Weights of a small GPT-style language model, trained from scratch on English Wikipedia.
Training: a variant of Adam for these matrices, 8710 steps.
MLP neurons of a small language model. Each row is named by its layer, matrix (up: input weights; down: output weights) and neuron, and shows model dimensions 80-175. Each number is 128 + 32 x the weight over its row's rms, rounded and kept within 0 to 255.
After each neuron's rows, "fires before" lists the tokens most often just after its 100 highest values on Wikipedia text that the model never trained on.

L3.up138 [157 154  52 113 146 147 155 141  97 115  90 173 113 110 124 129  83  37 124 148 152 136 148  98 158  88  84  97 136 125 113 141 166  88  81 121 122  93 119 163 114 119  85 126 242 146  90 159  88 149 163 126 196 146 117 127 158 172 109 133 147 128 125 139 144 131 129  66 138  77 153 114  98 165 110 176 109 121 178 124 196 112  98  99 115 178 135 110 130 147 158  63  40 108 126 192]
L3.down138 [ 63  98 164 122 133 127 111 134 145 107 183  81 138  94 123 144 150 173 125 114 116 114 160 170 109 204 150 119 137 145 182 131  64 153 124 208 113 125 123 173 170 142  74  30  78 138 145 130 155 137 153 112  76 168  96 132  97 137 124 107  58 122 114 144 149 120 114 140  81 122  56  92 140  95  78 138 142  94  83 177 100 145 142 145 177  97 105 176 164  98 123 159 156 140 129 166]
fires before: " |", ".", "-"

L4.up271 [147  89 130 151 154  80  96 140 129 124  99 186 106 133 104 136 159 134 184 130 121 186 110 171 110 120  99 113 148  97 103  98 127 144 139 157 180 110 125 124 150  77 199 185 124 142 162 135 140 166  55 103 137 120 128 138 141 113  96  71 187  74 157 135 112 162 102 138 125 115 106 107 148 123 125 170 104 126 137 148 130 114 121  99 103 134 148  47 142 144 152 117 125 130 180 125]
L4.down271 [ 95 142 143 120  85 166 125 146 126 175 102  91 101 100 147 155 148 158 161 145 131 135  34 124  92 148  79 131 119  96 133  90 119 149 197 136 113  85 157 156 149  87 135  75 131 145 113 117 151 175 105 102 106 161 103 130  97 124  68 149 145 110 116 142 109 128 106 113 118 181 125 112 161 101  90 124  45 134 112 139 205 108 169 139 126 147 169 143 150 134 133 170 135 193 170 134]
fires before: "\n\n", " /", "=", ":", "-"

L4.up111 [137 112  78 123 190 107 153 142 156 139 104 140 120 128 126 137 163 139 101 173 144 125 148 104 117  84 108 111 111 178 158  48 163 190 140 154 134 135 147 183 139 174 154  89  67 118 126 135 122 125 156 132 107  39  91 122 128 133 126 123 136  77 167 173 135 169 138 132 160 136 138 103 128  95 145 157 108 126 164 101 191 134 131 192 109 111 145 144 116 134 172 134  66 141 129 127]
L4.down111 [152 142 131 150  67 146 149 119 129 158 135 137 120 160 104 165 108 154  89 128 138 102 128 107 125 154  91 157 140 104 135 192 192 167  85 180  95 120 179 107 130  39 169  86 142 170 145 105  74 113 127 100 141 150 177 101 116 138 166 149 164 207 111 116 134 131 131 118 146 136 166 124 103 122  84  88 162 171 140 135 114  89 152 108 120 162 119 117 148 135 106  86 141  58  95 163]
fires before: " |", ":", "ss", "us"

L2.up1240 [108 127 140 109 152 159 174 115 120 165 113  92  93 145 123 129 100 139 138 168 164 130 117 128 143 179 100 138 146  79 149 180 137 123 144  93 144 138 103 144  82 123 149  84  75  86 129 148 166  91 129 117 187 120 132 166 119 133 107 117 146 150 122 146  81 176 117  66  94  84 121 186 124 114  77 149 115 146 170 157 133 154 177 139 156 146 121 108 119 151 101  67 137 106  97 133]
L2.down1240 [ 66  97 145 173 101  99 103 105 148 101 161 120 155  62 115 122 186 118 150 114 103  89 106 127 120 150 161 127 120 112 120 109 114 152  93 134  87 146 157 105 142 113 130 153 162 141 144 118 138 170 159 161  75 127  91  81 128 146 151 134 116  63 139  95 197 124 127 153 159 137 128  70 141 120 132  99 204 133 143 150 107 167  52 158 114 111 104 119 162 108 103 138 160 138 148  95]
fires before: "\n", "  ", "-"

L3.up486 [ 84 101 175 115 139 132 125  94 159 170 154 143 129 157  91 162 135  91 106 159 149 117 157 140 119 153 121 129 122 163 123 112 175  86 178 138 105 137 122 100 105 116 118 149 110 168 150 151 130  71  96 129 182 120 152 103 116 106 146 114 179 109 125 124  98 159 101 138 106 160 141 151 168 101 104 119 111 164 120 152 168 134  84 111 119 124 157  93 112 132 133  71 168 169 123 103]
L3.down486 [ 80 123 163  79 143 128 120 120  53 132  96 158  95  86 102 149  94  85 153 132 135 140  92 147 120 123  99 172 159 150 110 139 141 165 161 148 112 122 117 136 149 119  88 147 116 160 126 112 141  88  80 194 179 111 147 128 111 114 127 138  75 118 132 142  90 150  91 133 106 121  33 134 165  92 185 120 132 138 144  93  88 115 115  98 169  91 131 103  69 110 130  90 178  98 132 167]
fires before: "{", ")", "^", " (", "sq"

L4.up235 [116 180  78 116 153 153 151  46 171 118  50 168 149 150 151 134  83 146 174  98  81 171 185 132 116  92 129  99 110 102 108 115 142 135 125  90  97 160 102 110 102  47 181  93 100 115 111  52 125  96 143 118 154  59 130 159 120 119 101 127 113 110 159 170 111 124 102  63 107 168 102 145 185 105 133 154 120 153 127 121 166  85 162  62 127  95 112  97 134 132 142 103 144 136 138 146]
L4.down235 [ 87 147 121 126  74 102  99  87 126 159 109 149 112 133 135 197 116  91  53 137 180 130 128 107 105 180 135 166 173 126 141  90 175 117 165  95  72 112 113 148 116  93 150 170 147 160 188 131 193  56 155  94 134 123 180 172 157 128 105 138 108 104 112 119 140 187 133 180 122 154 122 134 131 158 145 130 117 103 129 116 141 151 166 127 146 151 122 153 118 169 127 160 115  88 111 138]
fires before: " |", " place", ",", ")", " GT", "s"

L3.up1248 [162 123 170 121 177  59  65 127 216 106 117 132 140  99  99 171 141 151 133  93 102 164 129 105 191  71  99  77 162 180  90 122 127 131  56  62 184 151 145 136 178  91 130 110 105 101 109 137 108  73 124 129  96 125  73 150 105 120  80 129 140 163  82 157 108 122 126 117 115  89 167 140 140 128 151 129  88 121 154 105  86 137 149  92 124 149 127 157 153 122 154 116  98 102 166 192]
L3.down1248 [107 158 105 138 121 169 150 104 140 118 131 110 122 180 148  92 108 145 124 147 105 106 150 117 118  92 148 122 143 134 130 119 163  94 148 154 121 130 213  97 130 160  74  95  72 136  74 157 120 112 154 154 128  59 114 133 151 134 165 158 120 155 132 124  95 190 177 123  80 114 176 121  75  64 151 127 180 154 105 157 174 178  91 140 124 138 154 111 100  77 109 101 125  94 144 126]
fires before: "s", "t", "}", "ve", "m"

L4.up1083 [165 177 109  97 126 114 181 127  93  96  73 151 110 142 122  78 113 120 174 116  88 138 138 111 154 198 121 107 144 131 101 107 116 125 154 191 126 160 131 159 148  75 103 152  84 141  80 108 120 144 131 109 148 136 132 125 160 126  37  91 126 204 157 142 163 104 176 120  98 136 151 132 116 117 146 132  33 113 171 142 183  96 107 112 139  99 170 126 121  88 167 129  93  79 134 107]
L4.down1083 [119 193 105 130 113 128 156 189  83  41 121 151  95 162 158 125  89  84  93 161 129 128 125 126 155 153 132 148 182 116  96 107 149 120 159 138 101 162 147 122 119  72 142 112 106 182 106 120 105 170  82 123 110 109 102 101 148 157  62 154 145 157 113 111 105 101 117  94 136 163 129 142  99 132 113 117  89 139 146 197 216 125  96 148 108 113 122 145 183 110 155 153 144 157 147 137]
fires before: "s"

L7.up827 [179  88 120 127 123 159 150  92 123 132 123 146 119 115 121 150 188 133 144 124 101 192  96 114  76  61 142 176  92 101 108 134 160 139 159  85 105 133 119 107 102 133 106 140 113 133 162 121 142 152 120 156 174 123  67 115 176  73 129  60 131 142 135 133 109  90 113  94 172  77 100  98 138 115  81 164  49 127 147 140 158  35 122 138  93  51  45  80 130 118 151  89 149 125 202 133]
L7.down827 [ 90 161 142 131 138 139 105 117 133 114 117  81 117 112 148 177 141 123 101 122 132 122 109 108 143 175 120 196 119  74 161 107 138 124  86 128 154 136 121 166 113 114 217 142 139  78 124 159 141  16 201 113  82 169  91 124 123 168 127 103 166 179 101 123  88 158 162 114 125 110 136 169 119 141  93 126 152  94 114 162  81 130 123 147 206 133 148 146 163 148  92  89  76 125  83 169]
fires before: "\n", " |", "|"

L7.up1116 [ 92 115 159 106 130 131 120  71 102  98 149 128 113 124 159 144 162 154  98 121 112 156 153 184 181 166 110 141  89  51 167 113  92 111 101 141 110 139 121 120 124 117 131 127 122 109 174 127  70 152  54 160 130 120 119 114 130  98 135  73 153  73 140 167 127 118 131 136  91  71  75 146 193 178 147 116 141 165 109  78 120  98 100  93 117 140  82  54 103 153 138 148 149 145 137  99]
L7.down1116 [104 217 194 150 124 158 116 168 121 136 193 118 106  79 140  87 124 157 154 110 190  75 138 166 126  93 125 111 156 192 109 147 107 139 152 155 126  74 119 110 122  94 123 115 123 164 127 108  58  89 130 110 141 146 108 113 185 149  93 134 124 114 150 112 110 166  79 108 134  72 135 137 132 181 168 141 114  94 110  43 138 128 143 120 163  40 119 131  88 101 107 136 138 163 109 125]
fires before: "=", "g", "\n", "a", "es"

L7.up285 [183 160 166 122 152 107  94 126 112 105 139 159 141 120 116 133 160 114 191 147 174 165 123 163 131 102  81  98 120 136 101 152 133 131 134 125 114 103 132 148 129 101 102  78 142 225  52 124 135 137  93 140  92 109 102 124 121 118 102 111  82  80 120 119 129 120  73 133  95 150 110 157 111 148 193 134 158 148  95 140 140 145 196  70 152 125 149 120  90 181 167 138 143 121  94 154]
L7.down285 [149 140 146 152  69 113 104  92 180 107 155  98 110 154 108 123 120 141 125 130 105 128 166 127 143 103 199 196 130 218 166 157  85 128  89 118 129 176 143  94 106  82 131  97  91 110 172 113  87 139 170 199 199 110 129  96 106 136 174 142 185 137 115 111 128 130 148 142 144 110  82 134 141 107  98 151  56 110 103 111 101 102 115 137 148 179 154 141 107 150 124 124 107 139 133  98]
fires before: "=", "\n\n", "\n"

L3.up1244 [101 111 130 101 167 152 117 126 138 172  90 166  79 129 163 143 208  91 134 116 125 156 140 171 207 147 116 108 152  99 146  97 121 158 158 152 162 129 106 141 120 124 120 175  95 165 125 166 122 126 121 123 180  95 158 143 182 106 132 167  91  95 131 150 175 106 134  80 107 156 108 108 127 142 109 171  65 130 128 107  96 106  85 150 140 118  93 106  95  94  75 119 125 113 129 143]
L3.down1244 [154 128 116 112 181 165 167 108 104 148 130 120 189  77 128 143 189 147  67 134 100 147 152  97 184 121 135 219  96 121  72 163  94 142 180  96  83 147  98 124  47 177 139 137 129 103 115 113 110  65  66 128 196 134  98 209 126 104 171 149 100 173 125 160 147  92 151 153 117 107 142 136 150 100 130 134 132 112 144  96  89 104 119 163 112 170  91 163 141 110 141 111 137 111 146 149]
fires before: " —", " \"", " |", " Format", " Label"

L4.up459 [146 122  86 139 128 110 154  89 151 117 100 163 183 127 105  91 120 177 102  87  90 147 111 177 147 142 119  91 129 133  87 121 129 119 110 176 144 146 112 112 112  18 161 114 145 117 145 126 155 127 118 166 137  95 102 154  80  91 167 119 158 146 120 178  77 102 153 116 131 223 150 105 109 138 175 100  52 117 137 129 167  87 180 123 121 125 107 145 129 150  93 179 148 121 132 153]
L4.down459 [107  68 110 111 130 111 148 176 166 130 160 161 153 169 127 162 181 158 186 124  89 110 137 136 148 136 137 128  87 107 110 107 136 130 117 108  89  89 152  86 107  96 222 110  83 130 163 146 175 143 122 124 133 159 141  94 151 142 166 126 135  73 112 100 163 152 123 125 173 171 112 132 132 146 162  30  89 106 165 104 125  94 170 124 129 150 108 177 124 149 120 130 127 140 132 106]
fires before: " a", ")", " is", " an", "born", "\n\n"

L2.up537 [144 135 101 131 148 138 156 119 173 120  73 195 106 107  96 135 177 164 166 122 132 107 119 156 175 158 136  78  82 138 133 114  99 158 148 148 140 118 147  94 123  94  88 152 175 106 155 159 159 146 211 137 184 162  86 123 154 150 129 152 101  97 196 131 108 200 135 122 151 126 105  95 116 146 148 219 114 146 122 165 120 125 138 105 113  93 201  72 121 151 131 151 170 182 145  56]
L2.down537 [116  97 148 120 134 107 113 146 112 122 108 133  70 124 119 150 161 133 132 134  96 149 104 174 131  55 173 162  50 121 125 199 109 141 147 170 158 145 152  62 108 132  93 156 147 110  90 108 162 109 199  85 104 151 109 187 130 139 164  99  78 199 101 139 127 132  66 173 167  79 111 111 182  95 123 177 111  99 117 114  93 163 175 182 124  74 117 128 184 148 137 146 119 109  79 106]
fires before: "-", "\n", " |", " Format", " Label", ":"

L3.up317 [140 122 119 104 181  85  95 124 164 143 149 154  62 176 118 145 155 139 130 161 135 200 148 167 152 134 105  98 157 141 130 130 102 127  62 105 109 117 150 129  76 105 111 138 123 142 147 161  79  84  96  99 126 153 140 127 162 146 121 117  78 129  95 142 134  83 243 130 102 115 149 125 176 137 171 139  85 122  95 143 124  79 148 156  95 132  90 185 161 109 154 113 104  74 160 123]
L3.down317 [134 180  48 110 127 159 160 161 159 115 106 124  76 146 168 158  96 124  72 142 164 112 188 137 179 121 163 147 140 121 117  84 103 123 136 136  93 169 171 149 110  89 124 114 129 132 116 122 153 121  51 137 167 123 128 100 142 152  74 140 112 197 160 116 134 119  73 173 164 230 133 159  71 160 114 100  98 131 168 132 134 121  92 120 152 122 141 112 139 159 189 112 159 136 111 169]
fires before: "s", "t", "m"

L3.up1103 [151 129 151 145 127 155 136 122 186 168  89 106 127 161 108 127  92  80 123 117 143 111 145 172 113 103 164 146 126 163 157 112 168  86 216 124 124 108  99 143 111 150 166 146 128 164  66 147 102 120 178 160 152  67 102 122  94 114 144 121 101 134 113 140  88 133 156 120 126 157 106  87  75 173 142 155 159 138 103  82 162  46 122 147  88 164 159 177 162 101 120 121 105 133 138 147]
L3.down1103 [104 118 113  59 116 137 107 122  87 132 100 154 124 152 144 154 141 142 119  64 121 125 154 167 119 154 147 138 136 145 110  77 131 107 180 165 133 168 183  98 148 104 113  68  64 211 150 129 171 163  84  57 113 106 116 125 129 103 181 173 127 160 173 107 119 158 122 188  99 152 132 116 110 110 158 105 109 125 106 123 141 136  77 116 100 148  95  51  46 150 134 136 152  67 133 147]
fires before: ":", " (", " |", "\n", ";", " data"

L2.up1213 [154 117 126 124 167 140 157  83 144 152 108 137  97 113 136 146 168 102 137 134 127 194 109  93 113 127 136 141 136  65  59 102 112 101 106 144 195 123  94 124 116 119 126 103 118 182 107 146 162 133 125 196 210 119 132 143 107  95  81 130 193 117 151 175 147 110 152 125 155 151 187 125 160 131 177 136 135  98 206 136 112 155 141 115  98  71 163 130 126  67 184 147 125  77  65 111]
L2.down1213 [113  74 128 158 187 137 132  92 107 156 136  98 151 128 110 174  47 115 121 122 119 115 164  97 119 160 118 221 162 143  73 169 100 145 142 114 159 134 142  89 154 127 108 124 115 170 164 116 101 157 183 189 201  97 122 109 141 125 142 121 138  89 184 143  80 110 111 143 162 166  67 148 201 137 152 176  86 181 102 130  84 131 139 104 160  61  90  62  80 169 105 133 139 116 146  89]
fires before: ",", ".", ")", "s", " to", " and"

L4.up151 [143 126  87 140  99 127 146  99 154 144 150 142 132 160 157  69 184 143  88 162  70 131 152 105 133 127 152 116 104 160 120  92 160 120 137  84  87 100 108 146 105 161  78 188 143 146  75 126 150 114  92 173 120 141 166 104 111 135  26 186 148 159 128 109 111 129 124 135 126 117 130 105 137 116 177  87 100 115  90 106 168 131 145 122 109 119 126 141  97  98 120 201 197 103 114 136]
L4.down151 [ 82  62 159 163 148 142 103 178  73 102 178 134 126 145 160 145  98 114  59 152 137 178 148 187 133 152 114 118  91 137  98 113 151 131 187  68 121 173  63 170 162 162 154 140  94 125 126 138 111 111  77 123 117  90  75 102 100 126 105  79 197 117 112 127 119  90 170  79 128 133 123 112 114 118  79  17 136 116  84 172 157 115 168  87  59 142 116 156 214  80 101 136 133  89 133  76]
fires before: ")", " (", ".", ":"

L3.up22 [168 163 136 115 146 102 107  86 126 121 137 138 107 152 104 111 125  73 152 123 140 106  98  92 120  74  55 125 147 119  76 174 115  91  93 180 235 165 139 125 150 104 133 145 167 149 148 103 128 109  86  80 115 148  96 103 163 120 149  85 137 145 155 160 123 141 194  90 150 156 149 115 160 189 144 102  99 142 140 136 143 113 123 112 154 117 163 133 197 102 184 159 129 124  94 111]
L3.down22 [ 73 137  98 174 151 191 190 136  95 113 132 150 125 148 175 171  68 119  24 175 124 130 139 130 177 125 198 109 163 153  99 132 163 117 166 132 101 159 150 128 125  84 124 118 179 158 113 130 108 122  83 141 181 107  93  81 149 161  88 124 104 135  99 122 150 107 162 184 104 142 171 151 141  90  79 118 190  96 141 161 141 131 153 114 146 116 105 174 109 153 113  81  83 208 148 149]
fires before: "s"

L7.up59 [151  99 157 149  86 115 114 130 123 161 201  98 122 165 144 119  60  89 135 151  92 103 128 171 139  89 113 117  92  83  76 134 127  79 104  99 134 156  89 120  68 170  16  94 175 120 182 135 162 148 154 143 133 124 162 124 137 117  84 100  79 130 137 115 125 181 134 142 126  74 117 108 151 129 119 125 184  73 155 135 102  68 119 139 162 101  92 128 132 160 187  86  97 104 175 162]
L7.down59 [155 137 136  95 104 175 130 115  98  98  37 162 163 140 105 102 189 151  87 104 126 170  98 126 129 139 127 150 117 108 134 171 113 148 202 110  94  99 126 102 167 172 183 115 124 144 132 136  43 144 168 143 175 109 116 110 116 106 126 159 172 140 111 134 119 145  95 144 170 155 184  97 122 113  95 155  95 117  88 187 156 129 147 108 181 106 108  98 148 107  82 119  85 120  77 128]
fires before: "|", "\n", "  ", "rd"

L2.up171 [171 143 103 123 111 106 181  89  94 140 172 106 108 132  73 139 181 153 168 106 134  92 148 121 145 141  96 130 100 124  66 141 134 181 189 142 120 119 173 132 152 104 171 135 102 147 109 161 144 164 124 128 123 102 134 114 108 122 130  89 147 111 102 183 157 118 133 100 172 123 126  81 130  92 111 166  80 142 146 167 108  71  91 160 167 157 122 150 131  76 119  75 123 120 118 120]
L2.down171 [ 48 137 135 115 135 165 103 163 188 114 147 139 106 130 125 189  93 165 116 124 140 143  77 140 137 136 154  91 156 148 156 169 124 120 112 114 142 140 117 124 116 185 156  96 121 141 142  84 126  90 170 169 180 175 117  80 194 105 123 117 152 126 159  60 111 123 125 155  80 121 155 160 131 230 107  79  94  98 147 175 116 211 140  77 128 113 140 118 128 143  99 108 167  96  74 120]
fires before: "=", "s"

L3.up108 [157 157 132 137 196 113 130 130  74 146 111 168 131 156 177 115  89 116 143 118  79 131 115 125 132  90 114 136 137 116 107 169 131 129 117 155  97 158 178  79 121 138 168 127 116 141 162 168 128  89 143 108 108 142 120 151 148 135 103 104 145 102  68 147 129 124 190 154 158 192 165  82 194 158 180 144 145 128 177 116 113 117 176 125 131 142 163 160 102  68 127 105 114  87 223  86]
L3.down108 [152 165 119 133 157  94 120 136 111  96  85 155 131 146 168 116 169 112  84 122 107 148 142 136 182 145 175  91 146 121 125 145 160 179 192 148 109 153 131  75 116 133 171 112 149 133 110 113 119 119  99 150 149 120 107 125  99 144 135 126 111 150  99  96  98  74 130 151 116 167 237 174  75  87 103  61 180 126 135 174  88 140 170  87 118 138 152 114  95 137 152 164 168 159 122  83]
fires before: "s", "}"

L3.up212 [ 95 110  98 122  81 125 136 122 131 124 157 108 135 129 141 180 101  64 132 119 150 148  61 146  83 150  97 112 139  87 132 125 158 150 111  96  71 169 164 130 178 165  93 130 133 115 141 141  88 108 123 117 147  95 132  73  46 164 140 137  81 166 133 132 152 136 126 150 141 144 155 111 158 183 152 100  91 126 190 107  69 109  62 194 134  97 163 119 108  88 135  72 122 206 170  96]
L3.down212 [158 105 178 150 151 138 135 109 103 102 108 143 143 156 119  55  98 163 154 110 142 126 158 113 128 146 112 111 131 113 143 129 109 146  99 177 177  99 128 149 144 129 156 135  61 117 130  98 148 172 136  93  70 139  86 148 222 124 115 115 175  90 112 114  82 146 152  95 117 155 154 124 100 110  96 201 153  91 105 140 157 153 146  78 111 151 152 120 141 113 146 159 137 108  77 119]
fires before: " |", ".", "-", " ("

L2.up717 [158  98 128 115 138 120 118 112 112 135 107 167 137 114 124  95  97 162 149 128 138 141 196 160 130 110  65 129 106  77 129 167 151  96 118 156 173  96 119  86 147  59  80 111 181 151 121 120 173 155 117 142 133 168 122 116 121  91 112 169 155 100 110 113  83 138 138 155 127 118 141  75 136 164 141 179 163  82 120 150 103 115 160 144 138 172 141 156 147 113 118 178 121  66 158 139]
L2.down717 [113 180 116  87  80  99 136 196 143 118  50 106 136 105 124 137  97  85 111 157 117 130  96 130  96 115 200 130 137 190 127 106  87 101 122 126 107 155 133 159 147 194 162 149  75 206 100 153 116  69 149 126 134  76 192 124  93 131 151 109 159 113 132 169 117 109  86 132 119 117  71 114 160  56 175 165 115 171 116 167 160 113 132 105 101  95 129 132 127 106 109  76  98 130 130  83]
fires before: "\n\n", "=", "ti"

L7.up826 [190 149 184 127 104 120 120 103 166  68 153  91 165 125 131 137  92 110 149  86 124 131  96 134 134 121 146 156 119 144 162 160 132 139 203 140 176 136 133 126 147  49 154  71  93 146  76  96 142 106 128  90 120 114 103 122 103  93 133 135 110  76  98 141  87 116 163 144 127  75  96 167 119 139 128 134 117 155  86 144 104 113 113  93 102 255 118 101 104 149 127 153 178  24 103 101]
L7.down826 [ 95 119 172  92 165 156  97 110 141  99 119 114 116 114 160  79  81 145  76 156 156  96 122  94 129 130  65 162 161 165  82 132 112 131 136 120 146 113  97 145 135 125  86 137 181 142  80 162  27 122  86 102 117 160 141 153 182 214 129 155  90 106 106  85  75 171 102  64 103 144 126  99 107 154 164  62 140 117 148 113 119 102 166 135 122 110 106 154  67 159 144 140 118 146 131 156]
fires before: "=", " |", "CC"

L3.up866 [147 130 167 131  95 122 223  52 145 162 168 170 107 127 141 152 135 110  95 111 137 113 126  53 118  94 125 118 144 132 107  54 180 109 131  75 143 119 116 120 131 120  70 147 140 143 137 149  69 146 125  97 109 135 179  86  77 135 128  75 227 172 131 128  93  75 170  93 156 159 178 127 164 150 153 142  99  99 112  87 150 141  92 176 141  81 145 166 117 164 140 103 208 145 156 139]
L3.down866 [101  93 151 104 141 110 118 152 120 148  70  98 117 111 122 115 150  80 130 147  85 139 170 161  99 144 164 156  89 108 179 100 140 162  67 208  95 123 116 134 150 151 217 155 160 116 117 135 158 153 122 141 116 120 155 154 112 115 139 139 123 129 113 162 126 123 168  96 189 109  75 103 119 119  87 192 131 139 105 126 105 115 112 142 164  90 138 161  91 105  72 178 119  46  70  78]
fires before: ")", " (", ".", " |", "}"

L2.up610 [135 207  98 111 100 157 194  92 153  66 131 140 106 133 159 118  87 136 120 143 122 215 107 240 110 139  97  83 135 103 123 122 158 124 178 180 132 103 163 124 164   0 157 163 135  88 107 127 122 139  77 148 126 127  99  95 111 154 133 137 173 164 163 116 161 162 188  47  93 145 136 129 131 139 175 193 119 152 150  90 143 132 101 108 150 131  85 135 168 123 134 104  90 151 124  84]
L2.down610 [141 171 171 155 122 144 184 174 111  62 103  99 133 128 136 139  83 108 121 138  93 160 104 140  88 136 113 116 177 159 133 157 148 158 166 155 119  96 164 120 159  91 140 132  24  95  93  93 125 146 109 114 131 111 115 116 127 171 161 177 143 143 143  64 126 103 128 119 136  77 127 130 123 137 129 130 120 195 101 176 100 119 107  98  90 182 133 129 153 120  59 176 153 158 123 129]
fires before: "\n\n", "="

L7.up888 [197 166 131  94 104 138 151  80 122  37 143 110 120 119  95 128 206 138 163  79 123 173 145 137 165  81 152 116 102 109 172 150 111 120 141  67 131 166 117  94 143  64 136 116 115 149 136 101  90 170  86 138 133 177 195 108 118 121 175 122 157 151 114 217 166 182 110 106 151 121 122 111 146 144 136 203 113 156 118 119 100 158 141 136 159 193 137  98  96 121 131  99 144 135 122 105]
L7.down888 [ 76 139 164 157 120 174 141 199 114 171 130  80 114 116 122  69  93 174 124 102  90 108 100  79  96 164  87 149 128 171 148 169 122 127 118 153 106 103 154 108 107 148 131  94 147 154 132 124 114  76 152 154 159 129  95 132 113 168 124 116  94 132 104 120  47 136 129  66 128 125 140 160  90 130 124 104 160 108  80  88 130 151 143  61  93 130  96 172 166 120 164 139 183 187 141 135]
fires before: "=", "\n"

L3.up1176 [152 160  43 131 120 103  82  98 112 148 149 198 144 148 161  96 121 174  89 124 119 134 153 168 159  93 123  94 116  84 143 103 182 130 106 167 155  98 153 156 142 107  98 211 181 120 113 107 209 110 114 156 118 110 117 145 115 109 108  71  90 114 181 150  74 219 135  67 147  92 122 149 157 105 150 173 102 139 107 101  93  70 127  70 148 112 178 103 135 124 177 165 104 149 145  98]
L3.down1176 [159 112  38 160 111 107 116 118 146 126 108 155 128 120 133 191 145 191 151  78 106 145 141 164  74 124 152 152 132 112 162 133 180 102 139 162  96  92 173 102 116 120 140 120 126 135 132 225 214 157 161 141 121 171  37  89  97 152 111 133 115 130 118 166 102 164 136  85  92 111 103 125 161  25 113 138 116 117  83 120 134  78 156 124 132 206 173 131 173 126 143 134 125 116 118 118]
fires before: "\n\n", " a", "s", " an", "\n", "-"

L7.up745 [ 93 149 172  58 171 172 160 152 129 100 116 144 129 152  96 108 116 138 135 139 121 109  76 172  80  62 128 168 160  84 126 135 101 125 166 122 112  85 100 163  96 121  65 149 117  92 137 183 114  59 127  89 151 154 139  99 133 104  89 147 164 110 109 102 118 120 191 134 127  87 155 104 147 159 246 121 148 118  77 160 147 150 138 174 133 125  86 146  64 143 125 125 129 145 111 149]
L7.down745 [172 132 111 171 124  81 135  60 143 170 107 107  97  80 133 169 161 147 140 136 114 141 119  97 158 148  86 128 105 156 105 149 145 163 114 191 141 183 102 101 148 109 166  96 121 180 107  84 137 149  79 147 129 106 134 144 107 153 168 133 115 166 137 181 216  78  99 134 128 138 140 112 168 133  77 126 116 121 218 140 108 142 189  94 174 111 211 110 177 141 153 147 113  82 108  95]
fires before: " |", "."

L7.up819 [149 136 105  94 142 105 197 115 163  86  82  72 103 136 115 129  89 113 107 153 161 171  85 180 129 139 110  72 157  69 169 101 112 139 103 116 195 157 115 118 130 153 143  98 119 141 120 118  78 167  88 167 177 106 134 111 133 170 100 150 205 144  78 137 170 155  94  80 133 169 126 129 131 107 106 154 124 166 169 159 109 121 156  98 169 164 133  86 154 112  78 124 153  81 144  77]
L7.down819 [133 129  84 167 127 151 134 180  71 125 117 124 141 134 136 136 133 130 156 144 166  99 104  67 116 171 145 149 106 104 120 132 139 170 159 104 149 150 151 160 135  77 162 124 132 100 115 156 172  94 126 138  91  84 174 191 175 134  89 103 100 137 181 153 128 152 107  87 138 110 193 130  79 135  98 124 190 115 133  74 103 159 126 141 111 138 120 119 140 104 164 126 177 145  95 127]
fires before: "s", "t", " up"

L3.up1086 [166 131  99 126 183 108 113 120 145  98 124 187 127 170 119 132 118  95 174 189  95 102 166 132 161 113 121  30 114 177 122 125 151 102  90  71 125 147 132 158 134 147 117 122 126 144  90 107 112 149 154 111 147 130 134 161 121  96 126 128 139 153 119 172  99 141 145  68 118 130 149 119 114  92 155 137 117 120 143  86 110 104 172  66 113 143  90 113 112  62 168 146  49  84 201 157]
L3.down1086 [118 168  70 105 152 122 123 122 101  52 118 189 159 117 166 136  99 137  79 148 202 137 183 139 131 143 118  97 169  90  86  72 180 128 109 155 114 134 159 153  75 102 138  91 105 130 105 121 112 124  82 164 144  74 127 111 179  86 139 108  80  99 153 110 113 131 145  95 166 188 162 111 118 114 115  63  84 147 123 200 182 117 125 132 147 162  88  97 169  68 183 120 136 106 113 147]
fires before: "s", "t", "m"